config.toml
n_head = 3
d_mlp = 768
vocab_size = 1024
attn_scale = 0.125
init_std_up = 0.0361
init_std_down = 0.00849
lr = 0.0091
lr_mult_down = 1.5
grad_clip = 1.0
warmup_steps = 200
decay_fraction = 0.751
train_tokens = 263100000
MLP neurons of a small language model. Each row is named by its layer, matrix (up: input weights) and neuron, and shows model dimensions 48-175. Each number is 128 + 24 x the weight over its row's rms, rounded and kept within 0 to 255.
After each neuron's rows, "fires after" lists the tokens most often just before its 100 highest values on Wikipedia text that the model never trained on. A number after a token or word is its count.

L6.up109 [107 129 112 125 101 109  72 115 148 124 142 110 185 100 106 126 140 115 163 118  76 129 126  82 161 118 143 129 101 129 139 138 116 157 165 148 147 129 114 157 118 124 144 132 120 108 130 103  78 138 123 133 109 204 173 123 140  99 131 101  90 132 128 122 126 133 154 150  89 136 160 146 114 160 121 100 151 134  91 137 138 153  94 108 120 161 139  95 132 114 128 120  93 123  95  98 137 145 113 110 116 103 163 135 113 122 150 134 132 151 135 106 142 111 147  97  92 107 131 109 116 135 123 106 154  92 145 149]
fires after: " in" 21, " p" 10, "re" 8, " follow" 6, " d" 6, " n" 5

L6.up662 [114 173 111 152 146 177 139 126 122 125  91 150 175 121  83 163  82  89 167  83 105 123 132 109 138 124 158 118  68 139 119 125 140 137 116 124 132 146 118 101 160  90 136 155  92 122 139 133 149 121 110 141 133 133 108 110 133 135  82 165 128 131 108 129 137 122 141 134 116 150 179  95 133 128  99 137 155 132 109 152 158 146 110 147 154 118 103 131 125 102  91 128  95 133 132 118 130 125 129 155 151 192 137 121 117 136 140 164 111 105  90 153 152 122 162 105 110 119 129  92  92 107  99 116 129 135 106 162]
fires after: "0" 28, "7" 14, "5" 11, "1" 11, "ar" 9, "8" 6

L6.up384 [151 119 120 113 144 132 105 119 126 112 128 148 142 124  79 124 140 101 153 143 149 113 143 129 151 125 122 166  92 122 139 130 101 139 106  95 103 128 131  95 130 115 113  83 132 105 128 113 134 174 125 151 139 171 180  77 138 126 125 140 161 107 152 121 119 120 131 113  96 113 125 102 113 165 135  98 126 122 145 145  98 109 144 142 116 143 127 135 124 138  85 151 139 125  81 141 104 146 181 156 152 152 176 122 108 157 116 127  96 168 159 138 140 129 124  74 147 123 110 139 105 120 119 102 156 115 165 110]
fires after: " t" 16, " r" 13, " R" 12, " T" 12, "r" 7, "R" 4

L6.up57 [150 114  87 124 147 148 105 128 131  86 144 131 123 144 147 144 119 127 104 141 142 118 109 124 102 129 121 116 100 132  76 170 138 164 152 138 127 102 113 117 137  97 139 106 201 117 140 119 150 159 140 110  93 131 117 140 174 100 135 125 145  84 141 150 144 114 139 134 171 146 130 123 100 151 130 140 118 163 120 112 137 119 149 125 102 162 116 146 137 109  70 121 136 133 144 107 138  93 153 147 135 172 104 155 121  99 124 125 119 120 153  93 128 182  59  72 130 150 171 152 109 156 156  86 121 151 144 140]
fires after: " t" 14, "al" 13, "t" 11, "n" 9, "c" 7, "et" 7

L6.up254 [177 104 173 154 115 125 119 142 130 168 166 114 121 128  91 129 129 114 140 143 141 121 123 151 116 115 175  99 109 158 137 101 134 123 129 120 116 123 118 140 123 143 132 148 180 171 121 161 101 127 134 150 103 132 115 136 116 100 201 138 100 139 115 114  98 146 125 124 132 116 114  93 144 112 154  95 124 129 158 169 135 148 115 117 108 158 135  91 121 114 108 118 141 102 138 136  75 138 117 112 129 144 131 103  94 122 117 137 155 132 136 117 124 162 111  77 125 129 113 113 180 125 100 118 110 133 116 121]
fires after: " w" 19, "u" 13, "ak" 9, " t" 8, "g" 8

L2.up183 [ 82 106 116 116 142 112 125 153 139 141 116 115 142 112 169 141 120 131 131  85 149 115 121 119 106  76 162 167 143 111 155 152 104 134 137 140 159  79 103 160 139 139 146 145 110  94 102 170 142 130 128 131 122 120 130 108 127 141 161 110 128 137 111 143 127 116 146 120 134  83 104 128 118 133  93 129 114 114 106 118 174 132 141 149 101 115 191 138 151 158 104 142  97 109 147 191 131 123 162 154 134 138 157 124 147 125 110 128 128 153 111 147 150  79 176  85 135 130 105 159 126 130 111 100  60 135 133  81]
fires after: "v" 12, " P" 9, " H" 8, " B" 8, " Car" 7, "c" 7

L6.up551 [142 110  97 112 121 183  82 116 122 106 113 114 143 129 138 121 142  93 103 133 145 102 103 190 101 124 195 119 124 112  93 100  88 154 122 137 173 139  86 172 163 145 127 127 163 133 162 137 105  98 136  95 159 144  91 105 126 114 141 132 132 126  97 164 141 132 113 131 109 120 103  83 136 120  87 144 181 116 114 165 154 120 131 123 162 133 124 133 134 129 100  96 154 124 178 151  99 108 129 147 138 127 139 122 143 126  94 127 110 206 126 139  97 136 145 113 126 106 121 140 120 102 143  70 136 128 107 131]
fires after: " he" 16, " f" 15, "t" 8, " t" 6, " to" 5

L6.up297 [159 118 164 108 128 190 129 133 146 156 158 105 132 138 145 125 137 150 142 116 138 148 133 151 103 169 158 114 106 139 114 137 140 136 158 137 130 135 137 128 134 153 104 146 143 142 104 179 117  89 134 132 115 146 140 121 132 145  78 156 138 106 109 153 179 107  99 111 150 157  96  93 108 162 119 118 142 138  97 125 193 115 106  79 166 123 126 110 123  88 120 120 137 131 134 145 125 166 116 112 125 138  91 129 119 135 137 153 157 154 206 124 118 127 118  77 118 118 126  84 116  97  72 148  90 125 149 123]
fires after: " m" 34, "om" 15, " f" 12, " Gre" 6, " W" 5

L6.up363 [128 144 134 122 139 124 144  93 149 130 142 108 130 126 113 142 195 114 112 122 124 100 138 139 142 160 125 110 141 117 150 157 128 137 133 148  95 118 128 113 112  75 175 152 156 125 105 135 165 113 139 168 138 154 129 144 138 119 159 145 124 118 163 125 132 127 154 110 148 146 121 160 151 129 158 115 149 142 116 145 136 106 138 103 103 107 151 173  87 124 107 125 148 164 123  81 139  96  99 175 121  93  86  99 165 133 129 110  59 117  92  89 135 128 159  94 137 172 154 157 131 144 128 117 148  93 107 145]
fires after: "m" 17, "ward" 10, "em" 8, "am" 7, "y" 5, "h" 5

L6.up235 [146 176 108 155  75 115 136 110  92  85 137 118 129 143 117 104  82 114 151  90 139 162 149  96 132 107 126 145 135 183 130  81 105 108 116 137 154 103  86  94 128 105 170  66 151 143 123 170 143 109 156 154 118 100 118 135  89 105 141 160 137 148 116  91 152 123 118  98 125 153 116 139 125 116 154  95 139  98 112 121 122  78 131 140 119 128  93 120 107 119 152 114 108 152 115 136 108 174 152 140 124 161 161 147 138 157 132  98 131 141 123 123 167 187 127 117 124  94 122 123 213 158 118 104 110 139 125 132]
fires after: "t" 27, " t" 12, " St" 9, " s" 9, "at" 7, " At" 6

L6.up61 [135 146 128 134 142 116 159 157 137 155 136  92 120 127 126 137 122 144 146  96 115 100 141 131 130  90 118  97 158 147 114 112  94 134 153 108 116 145 147 130 142 135 156 162 157  96 149 156 118 115 101 124 120 120 165  95 118 135 170 112 110 132  98 129 145 124 175 131  97 109 133  80 162 117  83 102 118 115 116 189 155 139  92 100 122 145 169 145 113 107 112 123  86 140 141 149 137 147 165 106 109 135 150 106 116 114 111 153 133 121  86 125  92 135 177 115 156 152 130 141 119 115 152 136 150 159 118 165]
fires after: "o" 17, "he" 15, "re" 14, "ie" 9, "e" 6, " sh" 6

L6.up24 [104 146 139  90 138 111 134 138  96 126 150 153 113 108 137 144  85 174 101 138 135 127 150 143 174 126 170 179 139 179 126 161 121 100  98 136 124  84 126 148 108 114 129 100 123 149  82  82 175 186 136 126 152 124 135 115 123 179  79 116 150 150  98 100 101 159 115 105 134  96  96  66 125 128 122 164 106 100 103 105 142 153 112  77 146 120 139 123 138 157 108 133 159 119 141 134  96 153 156 148 121 168 118 113 130  70 142 121 136 157 130 132 120 119 121 115 119 109 123 110 163 140 131 142 120 144 152 106]
fires after: " B" 14, " Th" 11, " S" 10, " W" 9, " h" 6, " H" 6

L6.up55 [137 138 135 145 132  97 124 124 152 171 107  95 145 129 137 108 125 104 136 149 105  88 146  78 110 129 166  78 126 116 141 134 146 157 118 126 117 142 118 175 152  80  79 115 147 160 139 106 130 135 121 160 144 171 107 111 139 153 122 151  97 128 124 110 103  96 133 150 130 140 127 145 115 128  90  54 143 127 122  94 144  95  77 152 140 137 154 108 141 128  91 140 146 142 117 134 136 122  68 180  79 103  96 181 137 107 100 135 149 137 157 146 127 139 145 142 108 147 133 147 141 115 145  98 134 111 129 115]
fires after: " in" 30, "N" 11, " n" 8, " of" 7, "i" 5, " re" 4

L6.up128 [137 160 113 145 119 123 122 118 131 160 158 129 168 146 152 131 142 108 122  98 144 110 101 109 114 151 169  88 167 128 151 140 123 167  85  88 131  95 107 172 135 127 121 136 157 123 142 108 117 137 132 144  80 129 190  99 104 142  94 121 132 110 109 110 100 112 145 162 104  96 135 123 126 107 112 140 136 140  77 127 114  71 112 123  90 111 138 108 118 127  98 149 197 149 135 115  94 108 144  94 165 144 124 106 123 115 136 144 128 149 145 113 136 150 136 143 110 158 131  97  68 161 157 161 153 143 134 153]
fires after: "o" 25, "a" 10, "le" 10, "i" 9, "e" 7, "ed" 6

L6.up722 [151 112 146 106 133 102 137 150 100 116 101 169 133 164 110 119 125  75 142 114 143 143 152 123 142 122 148 108 135 105 117  70 142 192 131 127 118 117 167 103  82 138 133 165 171 134 141  98  94 137 103 148 107 160 115 118 127 148 116 137 151 150 149 173 101 161 130 126  99 124 103 153 174 142 138  79 143 143 119 128 152 130 127 101 123 124 110 149 144 152  92  99 144 112 158 130 149 131 110  82 123 168 136  93 160 189 153 112 116 171 134 151 113 115 117 131 130 111 107  71 122  84  95 123 133 129 109 145]
fires after: " y" 17, " s" 14, " T" 8, "im" 8, " t" 6, "rans" 4

L6.up656 [124 137 138 138 143 127 108 152 130 125 136 152 118  97 100 131 136 116 139 108  77  54 164 129 169 122 107 113 116 147 143 119 117 166 151 145 116 177 138 183 115 144 139 129 106 145 138 120 147 129 163 120 109 134 138 148 117 129  69 120  80 120  60 122 171 137 142 123 142 124 111 140 120 121 122  94 125 105 140 145  54 111 131 115 133 153 116 124  75  74 153 114 103 123 147 113 161 183 162 134 133 122 105 164 127 128 159 135 125 144 134 118 139 132 109 125  92  98 130 155 130  78  80  80 147 127 138 141]
fires after: "cc" 20, "as" 12, "ar" 8, "l" 7, "is" 6

L6.up373 [123 163  69 145 118 171 134 102 140 171 122  79 151 139 133 137  94  84 155 108 177 131 117 131 128 134 140 120 100 126 148 109 139 115  97 107 114 105 136 121 126  97 138 141 142 135 117 116 128 124 128 129 158  56 132 129 140 103 139 109 144 124 152 125 154 112 154 147 163 129 108 110 128  88 118 142 102  91 105 102 118 149 108 129 132 121 128 109 119 131 128 155 115 120 169 127 115 177 140 152 115 168 159  99  88 173 177 129 115 138  99  90 150 157 104 122 143 169 169 124 150 158 114 142 125 158  92 143]
fires after: "5" 26, " " 20, "2" 11, "6" 9, "7" 8, "4" 6

L2.up6 [126 125 101 132 151 100 137 161 114 142 118 116 143 129 143 125 148 119 125 115 142 154 164 109 154 140 128 110 141 158 109 116 145  77 155 147 139 110 137 105  90 120 123 150 131  99 149 146 160 117 106  71 121 184 121 149 160 116 164  99  89 116 100 142 143 121 113  99 131 163 149 162 116 147 115 115 108 107 129 134  84 114 131  96 134 153 158 128 131 151 139 151 128 151 112 111  96 124 145  74 151 116 148 156 120  90 129 158 136 157 117  92 129 104  97 144 112  58 155 138 133 120  80 134 102 121 164 117]
fires after: "u" 19, " p" 19, "cc" 12, " P" 7, "et" 5, "a" 5

L6.up210 [137 118 158 129 128 111 135  98 151 177 136 118  97 123 110 110 147 145  95  77 139 148 121 171 141 129 144  91 107 129 199 138 148 113 133 125 163 164 144 111 148 155 170 125 120 181 129 139 123 139 143 115  81 112 149 142  89  95 128 120 153 118  91 177 148 148 139 144 146 177 130 110  90 133 138 157 114 131 153 158 143 131 119 127 105 117 121 115  93  91 103 130 131 112 143 147 107 154 168 102 115 138 127 163  90 114 108 114 179  96 129 137 154 104 135 102 114 143 107 133 130 100 144 111 137 151 169 118]
fires after: " m" 18, "re" 14, " pro" 6, " pre" 6, " comp" 5, " f" 5

L6.up303 [125 140 140  94  94 122 113 124  87 136 147  90 151 108 150 121 124 155 136 120 135 101 106 107 116 131 158 126 122  97 126  96 170 110 151 159  99 138 105  97  97 153 123 113 111 132 162 141 169 127 121 105 128 181 166 102 116 147 101 102 129 140 109 145 140 144 128 126 164 153 152 171 130 129 122 115 152 109 121 104 125  89 138 147 167 100 115 108 127 118 103 169 150 184 130 148 155 119 134 107 133 160 112 129 145 182 187 115 158 124 119  84 125 142 114 166 125 118 133 149 169  94 161 119 154 130 110 105]
fires after: " v" 15, " V" 11, " p" 9, "m" 6, "ed" 5, " P" 4

L6.up515 [127 145 125  80 137 127  94 172 112 150 141 165 120 180 101 143 125 140 117 108 111  94 149 125 130 118 125 137 143 152 156 120 123 177  99 111 109 101 101 137 195 124 101 132 100 132 123 144 123 138 166 102 139 161 112 121 127  92 110 142 129 134 172 146 140 143 187  92  97 165  90 135 131 149  85 107 124 126 134 163 149 155  93 156 106 151 154 123 131 130 136 106 103  98  96 146 118 181 121 126 132 117 144 174 145 158 106 111 138 134 112 133 153 140 166 121 104  99 133 127  98 109 168  85 133 164 131 143]
fires after: " t" 12, "th" 12, "t" 11, "el" 9, " T" 5, "4" 5

L6.up396 [129 104 159 118 133 116 130 146 127  95  64  99 151 135 101  90 120 122 129 116 165 120 156 127 153 113 131 126  84 123 110 126 193  92 119 139 147 138 127 114 125 126 157 129 141 172  73 145 137 174 163 106 136 109 107 127 131 103 128 172 113 112 110 140 100 101 137 114 146  86 139 134 131 113 149 120 130 142 107 139 153 123 148 122 108 146 181 137 184 134 149 104 133 100 128 133 122 154 131 143 160 134 166 124  81 195 107  98  71 179 140 163 102 138 130 102 152 116 109 106 117 172 124 109 116 123 145 183]
fires after: " " 37, " t" 19, " th" 18